Weights of a small transformer language model: rotary positions.
MLP neurons of a small language model. Each row is named by its layer, matrix (gate and up: input weights) and neuron, and shows model dimensions 0-127. Each number is 50 + 15 x the weight over its row's rms, rounded and kept within 0 to 99. A neuron's up and down rows have the sign that makes its largest values positive.
Before each neuron's rows, "fires after" lists the tokens most often just before its 100 highest values on Wikipedia text that the model never trained on.

fires after: "2", "3", "4", "5", "R", "1"
L6.gate146:53 35 55 47 47 28 59 37 45 59 49 42 52 63 56 44 62 52 62 56 63 77 68 58 57 36 52 50 73 60 60 49 27 71 62 35 56 31 20 33 59 32 61 65 34 32 65 41 44 43 22 51 49 32 64 53 15 56 63 70 47 60 48 52 44 43 47 58 46 46 50 46 69 60 36 75 47 39 17 47 50 67 70 43 43 55 34 36 34 31 04 55 45 30 57 59 54 49 60 89 44 30 36 46 46 53 72 51 06 36 55 32 55 60 45 24 61 48 53 64 46 53 43 72 70 51 46 37
L6.up146:73 54 45 64 36 43 33 59 77 53 84 45 15 39 50 62 82 59 19 39 51 60 48 35 58 50 52 61 59 49 48 32 30 68 75 65 65 55 35 53 52 50 50 64 31 42 45 51 40 47 42 72 69 55 43 48 20 49 53 61 62 48 59 51 52 45 48 64 70 44 58 16 33 35 37 59 50 60 32 61 33 50 55 78 30 41 68 65 46 45 53 53 51 26 33 62 41 49 25 66 59 33 48 28 31 56 60 40 42 43 49 73 66 36 33 45 59 52 45 34 32 80 44 37 38 49 63 23

fires after: "2", "1", "0", "4", "8", "6"
L3.gate325:40 63 46 53 69 31 53 81 66 60 24 63 65 41 57 33 44 40 36 53 50 48 59 85 35 50 67 57 58 52 45 47 65 53 35 33 45 57 65 51 65 41 50 52 63 42 75 68 50 45 46 50 60 30 65 68 50 68 38 64 85 47 35 48 43 55 60 62 34 71 53 51 46 51 59 57 33 52 25 39 53 39 49 64 77 30 28 62 49 01 38 48 50 45 44 70 42 57 35 39 44 67 73 53 40 78 51 25 38 32 46 54 51 54 56 55 61 28 41 57 73 48 67 26 10 35 42 72
L3.up325:43 60 59 50 82 35 66 66 67 98 34 46 62 64 28 45 78 35 16 74 45 61 41 41 39 34 47 36 45 56 50 54 41 64 34 60 47 68 37 69 42 43 62 19 74 33 42 87 29 48 31 44 58 50 46 62 37 62 31 75 41 38 58 66 30 55 56 54 30 72 46 37 53 37 44 48 42 51 66 35 37 50 52 73 38 27 52 38 50 57 59 64 53 53 54 51 51 40 40 29 42 75 61 69 40 69 50 27 28 43 38 37 76 47 50 70 61 20 43 48 64 30 35 74 46 70 36 52

fires after: " G", "G", " app", " g", " Party", " U"
L5.gate387:55 85 57 29 74 44 37 60 65 46 70 35 44 46 59 53 57 55 67 53 49 40 45 58 39 16 50 47 21 64 49 55 97 79 63 72 51 41 51 41 34 41 39 58 55 34 34 55 26 71 50 44 61 34 63 45 38 48 31 68 34 22 25 41 64 45 53 44 33 69 71 65 75 55 69 73 06 64 51 21 38 63 71 46 50 51 44 50 61 51 53 48 31 39 35 47 34 68 51 66 40 64 41 69 66 60 55 28 60 51 46 44 43 54 45 44 39 46 81 59 76 55 25 39 58 54 22 78
L5.up387:82 44 53 37 66 56 24 39 63 60 52 45 48 46 61 29 55 56 54 55 47 67 49 70 39 36 61 51 61 16 77 43 67 72 56 61 53 49 50 44 33 44 29 50 59 31 57 62 42 30 20 46 49 33 53 50 44 83 36 66 53 59 59 35 38 76 46 66 45 57 45 52 34 47 48 35 17 47 48 22 25 66 45 50 40 61 54 56 56 43 26 57 30 69 35 62 38 48 18 56 59 71 34 48 62 44 61 46 42 61 32 28 49 13 74 65 67 43 84 64 64 35 31 36 46 64 39 59

fires after: " M", " K", " I", " B", " G", " P"
L8.gate439:46 33 95 65 72 46 44 59 62 81 60 24 42 61 57 65 52 63 18 59 41 43 44 41 55 41 55 26 74 63 63 51 41 26 48 71 50 31 49 63 27 57 47 22 69 41 76 42 58 40 58 58 55 32 39 65 29 66 30 14 45 30 42 31 56 16 51 48 32 73 51 72 45 76 41 57 57 48 23 68 69 42 53 62 37 44 54 31 76 45 30 36 49 42 39 56 47 57 37 49 73 59 31 40 51 48 44 41 65 68 54 52 67 41 33 72 42 50 50 50 49 25 37 71 68 75 17 50
L8.up439:50 53 78 52 69 58 51 35 54 54 40 42 54 39 42 49 62 55 82 43 41 54 49 38 14 76 60 25 74 18 41 67 47 57 51 65 34 62 20 42 66 48 65 51 29 50 77 41 43 75 59 65 47 34 56 58 54 73 44 57 50 26 44 58 60 53 30 43 39 36 62 42 46 32 61 41 26 53 24 57 39 14 69 47 61 31 27 74 31 18 71 33 72 46 59 35 65 48 69 55 49 53 49 44 69 41 56 52 57 44 75 46 84 63 72 48 38 21 50 44 70 46 46 50 62 45 35 59

fires after: " O", "ak", " M", "re", " G"
L5.gate444:35 57 60 52 77 39 47 65 57 70 25 65 39 42 55 35 39 84 51 39 62 60 33 66 33 42 60 34 59 54 35 64 73 62 53 67 43 35 35 55 47 60 58 58 47 49 54 71 51 80 48 54 64 19 36 46 54 51 45 44 47 58 45 46 50 35 68 31 63 56 74 61 73 50 56 54 66 29 24 50 35 41 40 33 58 39 48 63 29 47 34 17 60 56 45 45 51 52 53 68 69 23 33 65 62 51 81 57 38 53 79 27 59 58 58 16 57 58 42 21 45 53 21 60 74 43 49 33
L5.up444:44 39 49 51 49 26 33 31 61 49 45 71 43 52 67 55 65 61 63 68 39 28 46 48 47 46 65 35 57 24 63 66 52 41 29 44 38 62 59 21 67 62 65 76 58 62 23 42 34 30 51 62 46 60 47 57 60 54 77 83 56 64 64 32 51 83 36 33 36 56 18 54 68 65 58 61 36 17 57 58 41 30 61 58 29 34 38 64 77 55 57 35 87 34 70 52 48 39 49 67 26 47 87 45 47 38 79 34 41 51 44 57 45 53 53 32 32 49 58 61 69 72 47 55 31 41 32 55

fires after: "2", " ", "–", "\n", "0"
L8.gate93:39 44 39 61 51 69 73 52 58 58 31 61 29 51 34 36 63 62 21 41 56 61 76 67 55 53 33 44 52 87 50 58 39 59 81 51 43 49 50 54 45 50 54 69 75 41 43 39 76 74 40 83 73 29 35 48 46 43 20 45 55 66 42 52 68 36 48 58 51 53 47 60 49 46 54 47 50 44 25 52 69 59 40 40 50 34 47 27 35 45 48 45 49 39 62 48 39 65 54 40 57 66 59 68 40 43 34 49 42 44 57 00 46 61 38 68 71 46 22 47 66 13 41 40 50 55 40 59
L8.up93:51 38 57 36 28 60 61 56 55 61 50 89 48 65 69 48 73 33 39 89 55 82 72 51 53 54 41 27 57 57 06 36 27 48 47 40 41 56 71 45 40 51 43 61 56 58 57 52 58 52 52 46 51 67 46 53 73 68 35 07 37 42 50 70 26 38 49 65 65 62 68 54 20 44 65 31 51 51 64 42 35 60 52 56 39 31 89 38 60 38 14 63 55 42 64 17 64 68 58 37 48 39 28 44 47 44 63 63 45 61 45 46 79 44 29 43 57 41 44 44 67 29 40 45 65 73 54 35

fires after: " p", " s", " G", " P", " A", " Kh"
L3.gate228:47 47 76 55 44 37 38 59 55 76 68 20 98 68 21 21 58 33 62 75 38 51 51 27 63 54 49 72 43 57 44 79 40 40 41 68 17 53 40 73 47 44 35 35 59 52 53 43 51 58 58 51 50 39 16 41 55 51 53 61 48 61 58 26 44 62 34 28 35 76 46 50 47 55 50 65 67 35 23 64 34 43 54 12 43 44 40 52 75 83 54 62 22 41 44 47 37 38 57 66 55 81 61 60 56 43 41 35 50 52 27 51 50 38 37 41 24 40 19 51 47 47 43 62 55 41 55 71
L3.up228:39 47 35 68 47 42 54 49 47 69 57 57 59 51 73 51 73 46 32 81 61 71 35 33 52 46 31 26 22 69 31 42 41 54 25 53 44 45 46 48 34 55 15 34 76 50 43 32 60 39 27 60 46 54 57 53 79 66 74 60 61 33 41 18 70 61 55 58 41 65 72 36 47 55 48 40 41 46 71 33 52 30 72 67 44 37 40 63 76 40 70 45 17 40 38 44 59 15 51 59 52 52 53 51 51 44 26 46 64 43 76 36 70 58 60 56 57 66 71 59 59 59 53 35 63 55 55 42

fires after: "2", "3", "4", "5", "R", "ats"
L3.gate84:59 54 56 34 52 25 46 36 40 52 67 21 49 52 63 47 42 72 77 66 65 44 55 26 42 44 27 51 48 64 64 87 40 61 32 40 56 67 00 70 56 53 49 64 12 29 85 35 60 23 58 45 45 39 43 73 37 24 66 64 40 44 39 42 45 62 54 50 71 66 65 65 44 18 56 34 58 61 71 45 32 56 22 54 36 41 69 52 54 55 38 60 79 59 66 36 34 66 42 70 74 47 48 43 42 54 40 23 48 32 48 43 42 57 53 49 52 41 65 49 51 61 47 27 46 46 65 55
L3.up84:59 70 37 42 42 39 67 42 76 64 63 48 52 71 53 70 64 51 10 30 48 30 44 48 57 70 52 58 54 32 56 55 46 46 57 37 51 28 56 38 19 59 46 72 63 57 54 50 42 46 44 57 51 61 56 32 22 56 50 70 57 51 54 41 59 39 34 31 79 34 28 53 56 62 61 51 49 38 37 46 69 46 59 53 58 33 12 30 78 40 27 43 69 36 61 77 64 71 54 57 54 26 35 44 55 29 73 63 43 45 62 31 54 62 65 63 83 41 33 53 44 80 57 26 52 56 57 20

fires after: " S", "os", "S", " s", "\n"
L3.gate381:47 73 63 50 43 53 80 66 61 55 75 52 45 64 76 64 49 46 28 57 71 69 60 49 44 35 34 38 64 67 44 38 54 36 45 25 35 41 38 34 42 58 73 36 76 81 47 56 67 24 47 37 85 23 48 43 36 51 60 29 66 58 85 30 51 30 64 75 54 39 51 61 58 12 35 52 44 46 40 47 38 42 40 46 46 40 41 26 58 34 66 34 46 10 41 73 51 28 41 57 55 63 45 37 57 60 51 45 35 44 65 71 39 48 34 51 50 65 17 38 73 49 31 41 42 64 62 31
L3.up381:55 44 41 44 44 57 75 39 58 40 66 19 73 55 66 73 54 36 34 32 93 39 64 45 51 91 82 49 35 57 40 42 52 51 70 49 61 83 56 22 45 32 62 37 34 51 47 59 36 60 48 44 36 71 35 52 27 62 34 44 47 27 63 38 45 49 57 53 37 44 64 68 45 71 53 50 66 25 46 70 86 31 58 32 66 65 57 77 29 37 74 41 46 20 55 58 41 15 28 46 41 70 45 49 51 43 57 50 45 59 30 59 52 36 80 38 53 78 59 72 42 50 48 52 38 35 43 38

fires after: " S", "os", "ed", "ul", "un", " del"
L5.gate54:83 60 53 30 70 44 21 42 54 46 64 53 60 57 45 44 51 70 62 37 54 45 65 62 48 65 35 57 61 39 34 69 27 35 62 45 82 35 41 32 57 84 67 44 32 46 53 45 61 60 40 31 71 70 27 55 42 63 27 52 66 52 77 50 52 34 41 74 60 26 53 61 56 45 41 59 87 24 24 47 88 55 49 70 40 57 37 56 73 54 39 37 65 50 48 49 41 39 40 44 20 40 51 44 61 61 40 24 28 63 55 64 56 22 58 44 37 61 36 32 30 63 54 19 33 57 71 48
L5.up54:50 88 36 19 60 75 58 43 60 55 78 48 35 43 47 44 39 54 59 39 64 34 48 33 32 40 46 43 58 56 61 40 69 47 41 41 45 65 54 39 51 55 37 58 22 58 73 43 45 38 62 62 30 50 35 53 42 37 09 44 38 34 59 11 76 60 50 48 71 74 46 49 50 28 32 44 53 55 17 42 57 68 45 38 88 46 75 67 49 65 65 62 70 58 48 61 44 59 47 69 44 81 56 42 66 57 71 56 46 36 57 54 16 53 60 64 54 76 66 49 76 24 39 50 47 53 63 56

fires after: " F", " f", "2", " ", "F", "3"
L5.gate232:53 76 43 68 81 74 84 67 52 75 68 39 56 52 76 46 40 44 49 43 70 35 76 47 14 71 46 63 48 48 32 55 24 60 48 40 53 21 43 57 35 38 58 59 71 54 48 50 27 37 38 37 55 24 58 42 57 68 29 66 85 55 36 55 55 41 40 80 64 57 47 17 33 68 30 45 46 41 49 64 30 68 24 71 51 59 38 45 59 29 37 48 60 65 56 50 44 37 61 50 39 30 24 50 31 48 55 40 58 26 71 37 55 43 49 56 59 57 66 69 44 55 62 35 64 26 49 48
L5.up232:47 43 25 57 49 67 50 48 62 80 55 71 40 60 64 57 18 47 58 33 44 62 49 54 55 46 44 47 68 45 62 53 45 43 29 25 42 53 59 60 18 52 40 47 50 38 49 61 58 49 52 54 37 52 69 55 55 74 24 40 44 58 47 64 41 42 59 76 47 78 64 39 45 56 46 07 30 49 38 65 52 63 41 68 48 68 54 75 71 73 38 27 68 63 50 49 54 37 60 51 17 52 52 61 63 66 58 41 27 48 50 18 67 48 51 81 64 65 47 74 63 49 37 26 58 49 55 38

fires after: "ak", " T", " At", " V", " M"
L5.gate63:51 52 48 46 54 41 59 32 61 31 38 56 67 51 64 37 51 56 48 43 35 53 55 83 33 32 51 60 41 33 33 85 65 38 45 86 33 12 41 60 47 37 60 69 51 60 77 61 64 74 40 25 41 48 48 69 56 56 42 73 67 43 54 45 46 66 50 64 64 69 56 34 44 62 44 73 47 08 38 72 53 45 42 54 66 45 68 46 40 49 61 54 61 41 42 55 66 46 23 27 45 39 43 44 66 47 74 72 65 28 57 40 36 21 67 65 42 54 34 53 50 49 21 46 62 64 30 72
L5.up63:58 44 57 54 41 44 36 43 57 62 23 38 32 63 77 58 64 36 55 54 50 14 40 44 30 42 25 28 94 33 15 55 51 41 53 60 42 65 46 52 56 43 59 48 55 69 40 63 38 37 53 73 60 32 38 39 51 70 56 40 33 38 36 43 72 75 33 28 82 56 40 45 76 04 67 66 44 58 80 66 56 57 63 56 53 61 35 43 72 87 60 69 48 45 42 23 63 62 59 37 45 44 59 46 29 37 55 47 49 75 60 48 33 35 48 52 64 59 53 39 57 51 37 22 40 63 79 76